Weights of a small transformer language model: width 512.
MLP neurons of a small language model. Each row is named by its layer, matrix (down: output weights) and neuron, and shows model dimensions 128-191. Each number is 128 + 24 x the weight over its row's rms, rounded and kept within 0 to 255.
After each neuron's rows, "fires before" lists the tokens most often just after its 100 highest values on Wikipedia text that the model never trained on.

L4.down377 [168  91 132 144 149 148 159  95 163 137 151 112  82 136 146 112 143 141  87 117 101 111  95 137 116 110  94 156 143 113 155 123 160 170 104 116 104 122 154 120 107  97  49 123  98 146 141 141 100 129 117 146 137 148 102 109 142 118 105 157 163 147 122  75]
fires before: " |", ".", " m", " in"

L3.down1043 [154 108 139  95 128 153 113 120 135 127 162 144 154 110 110 113 129 107 180 117 145  99 180  97 114 109 115 167 149  83 146  81 115 114 110 130 140 124  88 133  76 168 119 113 150 121 154 150 153 106 125  77 152 116 110 101 141 128 104 128 146 109  77  86]
fires before: " |", "U"

L3.down279 [177 127 137 133 146 130 121 107 131  84 141 154  88 166 105 119 130 111 128 154 108 141 112 123  99 131 168 180  80 119 173 112 130 142 134 127 111 173 122 124 134 131  75 155 160 133 121 111 140  80 133 101 143 132 134 129 139 150 155 138 101 156 135 151]
fires before: "|", "\n", "  ", " |", "%"

L3.down1228 [110  91 150 177 123 149 120 104 143 112 123 148 126 146 129  85 134 136 125 113 128 122 106 169 105 107 127 105 133 134 118 151  86 133 137  79 107 121 117 129 115 147 119 149 125 167 146 186  71 120 105 147 166 167  94 140 180 115 165 134  84 121 146 105]
fires before: "-", "The", "=", "On", "In"

L3.down596 [ 60 108 128 166  92 158 133 117  89 146 106  92 132  78 125 157 124 120 146 135 133 101 194 215 107 127 165 142 123 168  68 121 109 108 134 104 123 138 114 147 139 160 111 152 151 109 129 110 121 124 139 107 123  97 143 112 125  91 139 119 132 104 150  83]
fires before: " |"

L4.down1700 [126 178  94 124 137 166 145  83 132 106 135 123  75 152 136 144 107 120 103 110 120 103 100 156 127 128 150 114 129  98 177 163 157 143 134 110 122 147 127 134 126  99 130 146 103 121 157 116 124 137 101 118  96 149 124 132 106 100 144 118 136 123 129 149]
fires before: "0", "1", "3", ".", "2"

L3.down1538 [162 119 148 170 137 113 101  79 150 145 122  97 106 159 156 103 178 114 137 120 171 103 129 125  98 113 116 124 106  82 106 104 118 176 142 155 117 112 135  85 115 142 139 147  75 100 122 133 143  93 120 143 117 119 125 125  98 174 156 136 113 133  75  90]
fires before: ",", " (", "o", "\n\n"

L4.down1930 [217 111 157  98 133 149 163 166 120 159 113  82 122 100 104  96 107 121 112 149 140  57 171 128 117 139  87 143 148 114 122 138 180 115 134 139 161  76 128 119 121 161 101 111 104  72 150 135 111 173 131  94 123 139  95 163 140 102 126 175 137 128 154 131]
fires before: "\n", "\n\n", "="

L4.down1772 [ 90 157 169 106 166  98 188 130 132  86 131 130 144 183 156 103 148 127 130  92 101 132 151 108 102 147 111 150 155 136 153  90 142 112 185 122 117 146 119  88 129 135 151 118 133 126 153 105 142 111 141 125  83 128 148 103 145 148 117 160 126 140 131 147]
fires before: "=", " =", "s", " career"

L3.down4 [143 151 137  90 154 110 133 154  84  98 129  93 108 157 147 116  91 129 118  90 122  79 122 160  62 130 101 176 127 160 185 104 146 126 147 114 134 157 113 123  98 139  99 125 151 153 128 118 115 162 123 147 144 138 147  86 160  58 115 163 148 147 111 104]
fires before: " |", "."

L3.down996 [144 134 141 146 139 130 105 185 153 124 123 142 105 155 165 127 169 128 100 112 133 109 135 148 135 165 152 128 135 138 150  94  89  93 130 102 122 150  92 121 154 136 161 127 153  74 147 116 102 162  84 158 150  88 131 104 114 132  97 148 110 137 114  92]
fires before: " |", "\n"

L4.down149 [146 171 120  96 142 134 149 151 129 109 119 128 141 102 122 123 137 123 141 138 133 127 118 112 134 152 161 103 129 144  98 197  97  92 116 172 113 141 142 114 152 117 110 128 130 148 161 161  80 125 165 116 164 133 139  98  94 119 156 128 110 145 105 162]
fires before: " (", " Goals", " Apps", " 1", " 13"

L3.down1697 [ 83 128 126 110 151 133  98 137  76 146 120 110 128 163 132 145 142 140 153 145 120 119 126 113 184 114 147 122  89 130 162 205 145 117 141 143 126 110 101 132 145 132 120 150 106  88 126 135  68 156 170 139 157 134 106 116  84 125 149 176 101 137 108 145]
fires before: " |", "\n", ":", "\n\n", "s"

L3.down330 [156 111 132 119 113 108 130 113 148 123 139 128 128 113 122 130  94 118  86 122 120 129  65 168  99 128 106 116 115 116  96 125 100 130 154 127 164 105 122 119 132 127  45 158 129 130 128 140 172 161 105 110  95 139  93  66 177 147 106 140 127 135  92 139]
fires before: " |", " hold", " (", "  "

L3.down692 [117 151  94 166 123 130 133 132 130 130 128 146 102 148 136 101 123 155 143  92 150 109 138 165 145 170  95  85  87  98 145 134 176 143 142 119  93 112  87  80 157 132 121  90 100 156 129 132 111 167 140 147  98 120 125 139 138 127 183 124 136 122 136 153]
fires before: " |", " L", " W"

L3.down592 [103 130 174 117 154 156 151 100 117  95 113 140 123 137 129 174 152 129 122 189 142 156 118 149  93 136 110 148 150 130 149 118 115 106 124 134 138 161 120 114 105 113 157 130 194 181 139 130 117 137 104 138  93 126  72 119 162 124 105 106 117 121 145 160]
fires before: ":", "\n", "-", "\n\n", "="

L4.down156 [119 128 113 145  96  97 135 157 124 146 137 130 118 108 140 144 148 127 160 174 151 140  64  91  63 120 116 127  90 130 112 108 137 141 112 101 182 107  90 129 148 179 111 169 106  59 112 122  92 138 132  88 112 171 140 157 140 127 160 177  88  98 139 108]
fires before: "|", "-", " |"

L3.down1569 [102 161 106 119 101 108 117  92 133 138 124 133 118 115 119 143 157 156 134 104 112 118 161 140 140 112 152 120 121 150 104 164 100 133 133 138 123 106  91  49 140 130  88 127 120 127 107 124 131 124 146 111 144 147 129 151 146  91 151 169 127 104 129 115]
fires before: "|", "-", ":", "."

L3.down979 [161 153 170 124 148  99 133 152 161 140 151 105 114 106 126  89  96 123 140 136  98 178 153 141 134 104 130 177 101  98 153 124 130 143 126 133 126  84 162 115 142 157 136 168 127 127 118 143 108 120 129 107 101 160 133 147 112 132 119 164 101 141 142 117]
fires before: "\n", "|", " |", " %", " Total", " ±"

L3.down1489 [ 90 155 138 108 112 123 166 106 159  99 101 150 116 151 144 122 140 140 116  80 160 132 151 116 131 104 140 139  88  85 154 174  98 123 168 181 111 108 123 152 133  83 175 115  93  95 109 116 129 136 125 140 165 130 136  76 143 105 120 133 161 146 109 128]
fires before: " |", "loan"

L3.down1458 [159  80 165 140  78 144 152 122 117 146 126 125 109 149 143 150 159 129  95 128 162 119 117 172 139 110 153 125 155  96  93 120 136 130 141 131 154 126 136 104 135 176 161 147 149 103 115 143 128 146 123 140 104 128 139 118 129 113 142 127  67 109 111 151]
fires before: " |", ".", " Feb", "–"

L3.down180 [180 154 178  80 158 107 141 135 124 114 125 140 104 136 132 191 161  99 132  89 147 112  75 122 104 142 132 137 167 182 102 134 139 117  96 170 141  98 162 137 131 128 102 115 116 150 108 132  90  98 113 148  95 125 112 143 162 137 140  69 124 132 147 115]
fires before: ":", " by"

L4.down1328 [138 151 156  92 132 143 150 147 153 155 125  87 109 151 125 104 137 124 120 140 161 111 133 128 143 174 114 148 148 104 141 150 151 119 131 157 163 117 129 111 135  92 126 108 110 143 150 150 146 173 139 140 108 149 101 109 155 116 121 153 152 121 155 158]
fires before: "\n", " —", "\n\n"

L4.down1728 [139 163 113 128 165  66 163 162 108  51 114  96 193 152 142 144 131 156 124  92  80 135 143 109 135 134 126 152 136 134 198 120 167 181  90  91 159 132 137  96 127  90 132 122 102 102 110  84 132 134 130 120 135 130  87 109 118  92 140 173 153 149  78 132]
fires before: "-"

L4.down858 [107 145  93 130 140 117 128 148 116 165 120  97 131 127 120 104 125 173  92 136  87 123 122 149 134 106 139 135 125 110 119 129 136 114 121 154  99 138 156 129 116  91 157 116 125 127 146 128 135  91 125 126 129 123 101 143 112 119 150 164 170  83 124 108]
fires before: "0", "1", "2", "year", " to", "3"

L3.down37 [149 105 166 119  96 156 118 110 138 157 135 126 119  88 171 162 151 117 140 161 176 112 147 107 136 139 129 177 134 117 123  99 137  72 139  71 119 124 119 164 148 119 128 130 154 158 134 115 129 129 161 122 163 146 123 101 118 113  83  71 136 135 127 107]
fires before: " |", "-", "\n", "H", "W", ")"

L4.down1065 [ 87 145 118 123  79 112 135 121 104 159 110 128 129 100 174 135 160 148 153 101 104 119 111 155 123 147 126 123 127 108 163 148 125  93 156 146 113 153  96  92 120 133 103 145 139 106 168 122 135 127 120 120 173 116 134 134 156 187 113 123  81 121 145 130]
fires before: "=", "-"

L3.down1630 [ 89 145 131 127  89  99 157 104 129 162 126 114 155 117 114 191 148 123 117 130  97 134 129 155 137  95 113  80 121 122 182 105 153 100  85 143 180  92 105 122 150 171 137 142 143 109 145 133 128 161 148  94 139 120 112 128  96 144  78 109 170 122 169 125]
fires before: "=", "-", "The", "In"

L4.down1650 [152  82 114 128 115 108 131  93 118 118 124 131 152 113 140 117  97 119 120 151 101 103 121  96 124  96 106 170 145 126 101 114 129 103  90 135 148 106 101  72 131 138 139 164 161  63 144 110 101  95 111 136 142 150  95 145 144 145 129 121 118 106 107 168]
fires before: "\n\n", "|", " He", " The", " It"

L4.down1205 [148  94 142 122 155 159 122  75 120 162 151  68 148 111 131 118 162 155 165 101 126 122 118  92 135 172 118 111  94  78 159 127 125 174 120 159 127 115 124 153 114 165 176  93  92 170 127 128 105 115 145 113 120 151 122 131  85 111 147 158 150 104 156 162]
fires before: " |"

L3.down525 [129 128 152 139 152  96 100 107 103  93 115 141 159 106 143 179 116 122 101 106 171 159 132  87 159 130 157 137 143 124 125 136 144 151 116 189 130 127 133 114 126 113 117 146 110 124 124 104  96 115  98 135  89  82 112 135 141 111 170 132 138 153 124 130]
fires before: ":", " (", " |"

L3.down1905 [ 91 126 118 136 121 113 152 129 207 160 143  90 112  74 108 137 178 101 154  96 125 117 156 110 132 124 161 149  74  86 112 163 126 174 124 140 118 138 123 155 140 148 145 145  84  74 123 112 117 157 100 123 127 118 149 126 165 145 162 140 110 105 146  85]
fires before: ")", "N"

L4.down1699 [126 140 124 159  77 123  98 148 123 146 151 130 126 178 159 149 131 148 102 137 104 104 134 164 118  81 160 119 138 152 145 142  63 125 101  91 136 112 126  94 125 153 110 175 142 104 142 139 151 147 134  92 154 168 152 133 115 110 141 115 133 126 141 112]
fires before: " |", "–", "-", ":", "\n"

L4.down618 [100 127 146  96 143 150 124 131 120 169 103 123  98 115 146 131 205 139 108 109 103  90 138 128 123 102 123 140 102 110 143 137 108 141 158 103 148 166 162  93 119 122  86 157 109 125 131 113 124 134 146 169 157 130 117  95 110  77 122 131  94 150 122 125]
fires before: "=", ",", " =", " life", " ("

L4.down131 [156  92 116 131  97 135 121 143 164 170 131  70 136 134 115 113 164 156 137 139 173  83 120 157  75  82 126 122  85  94  91 104 119 120  93 114 149 128 126 114 146 121 130 137 126 115 139 112 111 129 164 102 141  90 157 148 133 125  94 140 122 106 135  93]
fires before: " |"

L3.down769 [148 133  94 118 155 150 143 139  89 154 130 122 151 123 126 114 117 158 100 123 153 151 132 157 122 128 135  45 104 152 129 134 125 122 125 167 126 153 112 127 110 136 112 138 116  81 123 163 138 124 138 102 114 105 149 128  97 157 144 103 157 152 139 110]
fires before: "\n", " of", "=", "\n\n"

L3.down1001 [140 139 141 150 141 124 112 162 138 158 156  89 128 104 122  95  90 111 147 179  95 136 127 146 112 124 156 149 131 110 149 172 150 155 149 151 115 134 140 148 163 123 172 119 114 181 122 129 145 155 157 123  90 166 127 167 111 132 151 186 107 112 166 120]
fires before: "\n", "|", "  ", " SP", " Notes", " ±"

L3.down598 [161 159 151  98 136 125 137 158 150 140 135 139 128 121 115 111 131 108 108 160 104 150 120 126 145 153 138 169 129  85 136 157 117 162 108 142 105 129 114 118 163 104 112 135 132 161 140 118 142 129 164 141 127 145 140 126 162 154 161 151 124 123 144 135]
fires before: "\n", "|", " Notes", " Population", " Ref"

L3.down1780 [120 133  98 142 118 132 115 121 160 106 128 124 139 126 118 127  98 122 105  93 109 110 115 118 167 127 135  78 102 151 140 143 118 143 133 127 115 140 154 127 132 106 134 154 108  95 107 144 128 114 108  95 132 172 148 113 110 124 109 177 112 138  92 171]
fires before: "-", "\n", "  ", " 55"

L4.down592 [112  64  90 147  97 107 159 142 144 129 150 164 118 101 167 105  97 156 156  89 122 132 135 137 107  96 114 133 104 105 126 112 162 116  84 144 107 119 102 121  97 160 164 100 156  91 127 117 143 124 132 151 135 126 199  99 121  93  85 123 142 109 161 101]
fires before: "|", ")", " |", "}", ";"

L3.down1130 [155 102 158 137 149 156 128 138  98 147 135 113 111 167 142 135 100 141 133 107 145 103 120 156 114 121 144  79  87 111 106  98 117 108 145 153 143 105 109 149 132 131 107 137 129 135 138 129 127 117 145 100 151 131  95 148 147 134 132 151 122 140 133 107]
fires before: "\n", " \"", ":", " |"

L3.down296 [108  75 143 134 124 127 123 132 102 124 118 173 147 121 127 115 136 107 131  94 142 106 162  93 125 141 146 141 117 117 126 144  72  95 130 117 116 125  83 180 131 156 104  72 141  99 137 126 134 175 147 111 125 120 109 140 111 133 146  95 121 130 128  93]
fires before: " ARG", " MF", " ENG", " RO", " DF", " IS"

L4.down1901 [153 160 117 118 152 135 149 130 170 129 106 107 124 161 128 118 102 134 104 146 134 158  98 132 105 153 136 120 161 120 102  33 127 127 133 164 111 158  76 132  94 122  91 156 128 166 146  86 138 129 117 143 176  84 122  98  77 126 113 121  91 121 157 112]
fires before: " (", " |", " Goals", " Apps", "1", "\n"

L4.down474 [162 129  96 143 119 139 158  82 127 149 125 108 124 112 163 125 138 165 171 131 130  90 122 131 113 153 139 131 116 151 111 154 114 101 152  90 164  96 138 176 124  88 132 138 147 114 100 131 114 143 118 109 143 122 129 110  99 129 180  89 141 149 146 174]
fires before: "-", " /", "(", "\n", "|"

L4.down1486 [137 163 106 133 132 107  99 106 184 126 138  99 129 112 148  92 107 112 128 126 162 118 129 119 107 127  92  93 136 159 162 184  97 124 104 125 159 127 129 160 129 156 135 101 142 123 134 139 128 146 153  95 107 116 136 172  74 113 173 122 123 119 117 118]
fires before: "\n\n", " In", " The"

L3.down234 [ 87  68 110 175 123 113 123 102 111 175 112 154 139 170 148  81 100 145 121 117 115 134 178 193 138  95 114 116  99 135 110 138 140 122 127 136 113 132 101 146 103 122 143 139 126 125  97 156 100 151  92 108 113 125 126 134  93 112 156 137 112 109 109 104]
fires before: "-", ":", " United"

L4.down1646 [161  99 145 132 107 179 116 111  78 143 115 116 115 124 151 106 146 136 125 169 122 105 126 129 111 103 157 153 120 109  89 108 146 147 216 145 163 136 150 106 154 154 142 112 166 146 149 133 118  99 144 120 111  98 139 140 132 131 143 125 118 126 125 163]
fires before: " |", "."

L3.down114 [152 115 108 138 143 107 160  90 132 178 144 156 125 151 134 147 161 128 103 156 120  85 115 140 134 140 161 110 110 107 115 134  65 160  89 111 151  66 113 154 117 184 145 102 119 116 131 145 128 137 158 120 144 133 164 164 150 160  86 140  98 111 186 139]
fires before: "|", "-"

L4.down831 [101 102 140 131 144 101 137  95 144 126 132  88 120 148 129  88  91 118 119  80 138 158 116 175 127 148 178 127 130 102 173 115 121 140  99 137 129 159 122 123  97 141 151 122 131 124 135 119 130 132 124 154 144 131 112  81 155  85 109 147 116  97 125 165]
fires before: "="

L3.down1832 [ 58 137  85 131  81 116 122 113 144 118 135 123 135 138 135 167  92 138 108 117  73 122 130 131 140 107 131  86 121 167 126 107 136 126 113  89 157 135 116 141 137 122 119 168 176 122 147 106 144 129 110 149 149 112 112 124 113 124 135 107 132 117 103 119]
fires before: "-", "|", "="

L3.down1539 [126 134  77 163  90 167 125  59 110 115 134 137 150 165 136  78 113 139 106 152  42 141 140 127 110 132  92 153 123 107 134 161  87 135 107 145 162 129 171 141 133 134 120 172 100 152 121 116 162 126 145 124 132  93 156 145  91 163 172 172 136 160 130 109]
fires before: "|"